config.yaml
num_hidden_layers: 8
hidden_size: 384
num_attention_heads: 3
num_key_value_heads: 3
head_dim: 128
intermediate_size: 1536
vocab_size: 8192
hidden_act: "swiglu"
norm: "rmsnorm"
norm_place: "out"
norm_eps: 1e-05
positions: "rope"
rope_theta: 500000.0
rope_fraction: 1.0
qk_norm: true
attn_scale: 0.0884
bias: "none"
tie_word_embeddings: true
parallel_block: false
init: "uniform"
init_std_qkv: 0.0285
init_std_o: 0.0353
init_std_up: 0.0407
init_std_down: 0.0407
optimizer: "adam_hyperball"
learning_rate: 0.00738
beta1: 0.9
weight_decay: 0.0
lr_head: 0.00732
warmup_steps: 381
schedule: "wsd"
decay_fraction: 1.0
decay_shape: "linear"
final_lr_fraction: 0.0
batch_tokens: [32768, 65536, 131072]
max_seq_len: 1024
doc_mask: true
z_loss: 0.0001
train_tokens: 665800000
max_steps: 10068
dataset: "wikipedia_en"
MLP neurons of a small language model. Each row is named by its layer, matrix (gate and up: input weights) and neuron, and shows model dimensions 240-367. Each number is 128 + 24 x the weight over its row's rms, rounded and kept within 0 to 255. A neuron's up and down rows have the sign that makes its largest values positive.
After each neuron's rows, "fires on" lists the tokens most often at its 100 highest values on Wikipedia text that the model never trained on. A number after a token or word is its count.

L3.gate801 [111 141 126 111 116 146 146 130 126  98 129 134 153 125 151 106 110 123 128 135 106 138 105 148 127 133 128 122  87 108 100 140 114 140 106 131 124 129 124 154 127 128 107 112 124 122 142 144  84 163 114 138 100 117 128 106 178  92 114  80 116 121 109 103 112 163 161 142 164 142 126 107 154 112 112 118 112 120 165  76 137 120 126 151 125 122 103 141 186  85 137 134 155 166 129  68 126 161 121 129 149 125 106 130  82 113 145 106 143 119 108 154 121 164 118 172 136 127 169 176 140  66  83  91 107  98 112 117]
L3.up801 [ 94 151 136 131 116 145 118 100 136 162 122 127 135 123 115  92 116 132 151 120 107 156 134 114 116  97 142 148 122 147 108 162 144 147 115 130  95 149 134 143 114  92 141 144 128 126 151 139 108 176  75  84 112 111 131  71 114 152  50  90 179 134 100 134 122 163 124 139 155 141 127 109 109 129  98  78  86 139 165  93 141 112 153  94 158 176 121 144 151 120 119 129 144 116 167 149 142 123  85  85 162 108 127 141 113 148 170 128 114  81 152 133 156 121 126 169 109 123 181 120  96 136 132  90 144 129 101 129]
fires on: "\\" 33, " in" 8, " of" 6, " c" 5, "|---|---|---|---" 5, " g" 4

L3.gate1112 [115 122 146 111 132 172 141 148  92 103  93 145 124 144 124  92 127 109 132 131 136 132 137  86  87 133 143 127  99  78  93 155 129 113 139 170 117 170  99  93 141 131 149 129 155 137 128 136  95 106 121 136  79 184 139 125 136  85 114 149 130 182 124 110 143 109 113  87 104  94 175 108 179 150 166 141 182 119 143 124 110 134 143 127 116 135 170 120 132 170 132 130 151 140 135 154  81 141 153  67 120 121 123 102  95 121 131 184 111 143 106 146 108 137 122 110 169 141  95 151 110 136 121 120 133  96 121 112]
L3.up1112 [132 103 137 119  98 102 158 103 122 135 107 144 135 135 120 157 135 129 104 139 154 154 152 109 107 112 122 144 146 107 133  88 145 119 167 101 107 126 134  94 151 115 167  86  99 111 137 118 162 160 152 133 166 152 142 175  99 131 100 163 105  95 165 132 139 118 143 141 145 175 152 158 100 118  94 160  90 125  92 150 160 130 154 172 110 159 108 134 144  87 128 155  97 140 147 141 143 130 132 123  89 129 108 178 125 136 125 119 135 129 134  81 124 177 150 133 164 134 146 122 148 117 128 122 100 129 160 156]
fires on: " G" 21, " Q" 19, " In" 5, " Ph" 4, " premier" 4, "c" 4

L3.gate499 [124 146 112 108 121 125 115 154 146 163 113 108 113 126 147 185 124 127 104 169 131 142 105 114 111 134 120 139  85 115 139 121 123  90 161 114 124 121 116 164 118 137 128 111  87 156 126 149 131 119 132 142  91 127 102 111 119 155 133 170 131 160 122 100 136  92 151  64 127 135 136 123 169 126 126 154 171 115 158 129 148 127 107 141  97 113 149 106 139 131 143 127 130 147 129 168 129 118 134  97 182 148 151 115  92 150 129 117 117 109 162 111 107 114 138 120 125 157 107 140 143 129  76  87  85 111 169  72]
L3.up499 [137 161 114  86 148 112 159 143 131 110 125  99  83  95 149 163 171 126 152 100 112  92  62 120 143 170 146 141 108  85 125  89  99 133 109 111 183 157 121 123 151 148 103 123 132 139 128 136 146 129 127 100 147 124  91 110 149 152 121 132 147  76 141 112 136  84 114 148 160 123 119 104 129 173 111 123 113 110 127 124 153 130 118 156  90 130 138  88 108 117  97 168 111 112 119 152  91 131  95 106 160 137 120 146 113 137 152 140 129 111 136 126  98 142 138 141 146 145  95 101 115 141 120 148 167 129 146 132]
fires on: " con" 35, " red" 10, " Con" 5

L3.gate814 [121 100 145 135 134 116 142 129 109  90 122 110 187 145 122 115 100 134 136 116 123 113 162 117 128 101 142  98 146 135 110 123  98 138 127 133 129  86 151 117 111 115 133 145 170 151 129 190 124 148 136 120 107 104 108 115 177 135 148 129 143 143 100 111 143 128  95 115 144 100 117 106 153 124 103 101 133 143 128 137 137 144 117 153 120  94 107 157 148 169 142 181 141 143 125 133  94 153 144 105 119 104 101 144 171 134 112 125 132 133 120  71 112 124 113 150  88 137 139 127 116 122 122 119 136 123 105 131]
L3.up814 [127  94 108 132 128 147 131 136 120 131 112 117 118 155 149  73 109 125 151  81 134 111 130 133 108 174 121 136 137 117  86 143 106 102 120 111 121 136 131 118 151 133 110 143 142  97 137 134 150 149 151 141  99 114  96 145 113 109 152 119 129 169 117 161 132 154 129 140 119  83  90  92 149  81  75  98 103 198 164 136 145 131 123 120 103 149 102 152 128 134 117 139 122 102 114 123  92 113 102 148 158 123 103 129 109 123 153 108 110 153 141 145 123 214 130 172  69 146  91 102 126  89  98 121 134 132 139 115]
fires on: " M" 16, " then" 13, " b" 9, " B" 8, " R" 8, " the" 4

L3.gate354 [127 126 154 131 118 143 120 129 150 104 132 131 137 101 136 139 109  86  84 133 112 100 126 133 119 124  90 100 114 145 137 170 113  83 172 185 133 110 131 115 104 124 107 123 138 119 136 119 125 131 142 133 101 161  84 113 158 129 114 128  81 152 160 130 130 107 171 170 121 144 189  99 129 119 148 133 138 127 147 143 120 116 125 168 119  94 172 140 121 102 156 152 151 124 137 119 135 165 109 116 141 151  89 114 139 132  83 123 162 151  98 100  90 125 139 109 176 115 137 123 127 123 156 146 135  83 154 128]
L3.up354 [146 133 125 113 122  97 129 113 106 110 125 104  93  99 136 122 107 129 126 117 151 154 144 141 135 203  94 118 121  60 102 114 142 142 154 130 106 142 128 132 169 101 136  84 123 138 139 133 124 113 111 128 166 135 120 126 137 172 135 120 130 116 156 123 117 119 136  91 126 142 137 103 137 106 118 105  98 109 115 118  82 119  81 128 132 122 141 109 116 154 169 136 149 134 118 129  91 117 130 128 134 126 156 124 124 114 116 171 136 114 149 132 101 135 147  81 137 127  94 101 145 153 128 121 113 127 104 123]
fires on: "==" 27, "one" 10, "ment" 9, " |" 6, "man" 4

L3.gate195 [153 116  98 146 145 139 138 140 116 127 116 124 131 122 100 103 125 123 146 145 126 107 124 133  94  96 118 122  97 130  98 131 141 111 154 134 117 137 133  94 131 200 109 123 116 113 134 164 175  92 140 130 129 122 136 157 150 144 129 113 145 133 112  86 131 164 107 141 114 156  81 165 131 116 120 141 127 115 115  92 112  96 104 134 140 133 171 137 157 178 128 153 171 150 137 101 119 118 105 173 119 122 114 150 144 154 130 108  94 131 159 115 152 167  93 126 111  83 120 180 140 150 123 123 121  92 138  83]
L3.up195 [131  89 133 130 122 132 127 138 120 110 107  76 133 111 123  80 157 103 159 122 108 151 133 139 165 138 101  97 130 149 114 102 138 160 136 167 151 115 149 133 145 121 119 120 113  87 109 144 128 144 128 135 129 165 125 125 143 169  97 143 142 160 106 135 158 135 120 170 150 126 135 136 120 163 142 160  97 124 116 145 177 124 132 133  91 143 110  93  98 161  85 132 111 145  86 130 182 139 132  81 137 100 145 113 152 152  99 145 140 129 168 132 111 169 149 115 160 100 132 159 160 144 187  97 137 116 112 110]
fires on: " Bl" 29, " bl" 14, "Bl" 5, " Re" 5, "ices" 5, " Band" 4

L3.gate1265 [138 132 128 120 129 125  98 133 121 155 149 112 108 132 139 147 102 139 143 152 153 134  84 128  91 138 147 130  58 129  80 133 132 161 112 161 151 157 146 100 142 162 184 136 149 114 116 138 176  97 130 106  99 145 131  97 137 105 129 166 155 164  98 109 110 114 121 129 133 133 123 155  92 142 105 173 127 126 108 143 131  94 115  80 117 119 180 136 113 157 107 132 142 165 122  85 119 139 128 150 148 117 136  90 168 114 126 124 143 144 117 152  90  99  63  89 125  80 130  97 150 154 120  97 137 109 142 143]
L3.up1265 [130 137 114 146 105 137 126 108 160 124 146 170 111 122  84 172 127 110  91 121  88 139 158  94 117 148 168 135 162 167 122 117 128 159 152 147 124  93 153 122  92 118 126 150 137 130 138 160 132 129 142 119 132 121 117 151 140 141  93  87 141 162 112 135 135 120  95 130 105 119  84  76 140 136 125 128 121 122 121  85 106 108 145 125 136 179 122 105 146 100 116 106 154 142  81  73 155 108 103 127 119 144 135  89 131  99 102 127 106 147 162 137  91  93 117 124  57 140 127 178 160 133 104 131 123 134 161 120]
fires on: " between" 20, "AF" 14, " Road" 10, "idae" 4, " AT" 4, " Street" 4

L3.gate919 [140 151 150 105  97 118 149 150 127 146 151  73 148  88 122 176 122 129 121 133 103 140 139  91 135 122 157 140 104 138 135 104 130 117 123 138 193 157 125 114 138  94 146 123 131 172 119 167 155 150 135 106 168 127 137 153 110 155 157 117 115 146 132 102 117 186 135 178 156 128 131 107 164 149 128 160  74 124 141 107 153 108 143 126  96 152 109 139 125 109 149 116 149 129 134 121 122 109 138 119 144 132 110 119 113 128 116 110 121 158 116 173  94 125 124 158 159 113 136 125 157  96  99 136 125 104 175 121]
L3.up919 [138 130 143  98 147 147 135 136 109 113 138 140  91 130  89 113 114 135 113  94 158 155 114 128  98 113 113  68 156  97 121 102 109 117 106 210 133 139 112 125 149 125 137 149 125 107 113 161 177  86 137 116 119 163 143 110 130 121 143 133 177 121 159 108  82 138 150 105 108 119 108 129 173 143 122 165 117  96 165 189 172 127  92 112  82  53 169  90 154 138 134 120 105 120  97 123 113 137 115 153 111 150 170 135 120 123 126 110 119 150 131  75 140 135 130 112 122 153 112 138 169 107 146 129 117 128 101 152]
fires on: " f" 31, " 3" 11, " fr" 5, "N" 5, "qu" 4

L3.gate914 [ 81 119 170 122 102  84 123 117 140 145  99 153 158 123 106 159  86 110 104 123 153 142 146 119 113 144 130 110 125 123 151  93 118 125 118 133 110 121 115 127 126 101 117 149 138 111 103 147 140 179  86 161 107  61 107 127 149 109 122 111 122 105 115  82 148 138 151 122 115 112  99 134 131 104 119 134  77 117 133 154 120 114 120  94 104 123 162 146 144 136  79 142 141 155 108 146 120 156 131 115 107 115 122 118 110 106 133 136 171 153 111 102 128 134 134 116 144 144 115  95 115 163 101 141  68 126 139  94]
L3.up914 [ 85 128 154  89 143 100 115 115 119 128 108 199  70 136 131 137 116 124 186 129 136 165  97 133 182 159  81 140 178 186 104 141 137 141 117 133 116  98 124 134 110 138 161 105  78  92 134 137 106 141 124 202 112 139 144 133 133 167 143 141 158 124 140 142 104  75 107 123 118 156 124 115 151 104 116 124 124 103 129 109  84 134 137 117 133 145 136 110 142 100 144 123  90 130 147  83 111 123 147 166  80 107 109 108 150 147  98 129 100 121 159 144 135 160 151 141 151 141 137 119 121 116 168 103 110 121 149 139]
fires on: " On" 40, "On" 11, "'," 7, " on" 6, " medalist" 4, "z" 4

L3.gate1162 [115  92  97 139 131 106 124 106  54 105 111 141 150 122 118 173 126 128 174 153 104 151 143  76 119 135 127 122 154 100 131 116 134 134 108  90 159 107 141 102 154 120 149 106 129 119 147 132 111  70 109 136 101 121 150 114 135 120 124  94 100 164 120 107 165 115 121 120 118 152  87 117 123  96 118  99 109  78 150 127  97 114 165 154 167 149 122 128 126 147 120  82 150 125 112  77 120 140 118 130 134 147 128 147 158 116  91  99 131 163 137 152 130 156 124 160 133 160 119  69 186 113  77 149  96 118 117 108]
L3.up1162 [130 135 104 150 116 123  98  90 129 151 119 165  99 132 143 124 122 117 105 112  78 143 136 151 145 120  83 125 101 147 127  90 112 141 127 129 135 122 150 154 126 148  76 151 146 118 134 132 114 136 133 149 138 163 125 141 168 119 101 156  56 147  96 104 124 126 142 159 121 115 173 104 137 137 134 107 119 140 137 145 152 112 156 122 164 112 142  98 138 143 134 113 146 139 113 158 101 120 150 123  83 117 109  90 125 141 131 117 139  81 164 150 103 111 155 127 140 137 126  97 101 132 153 153 125 118 122 103]
fires on: " with" 57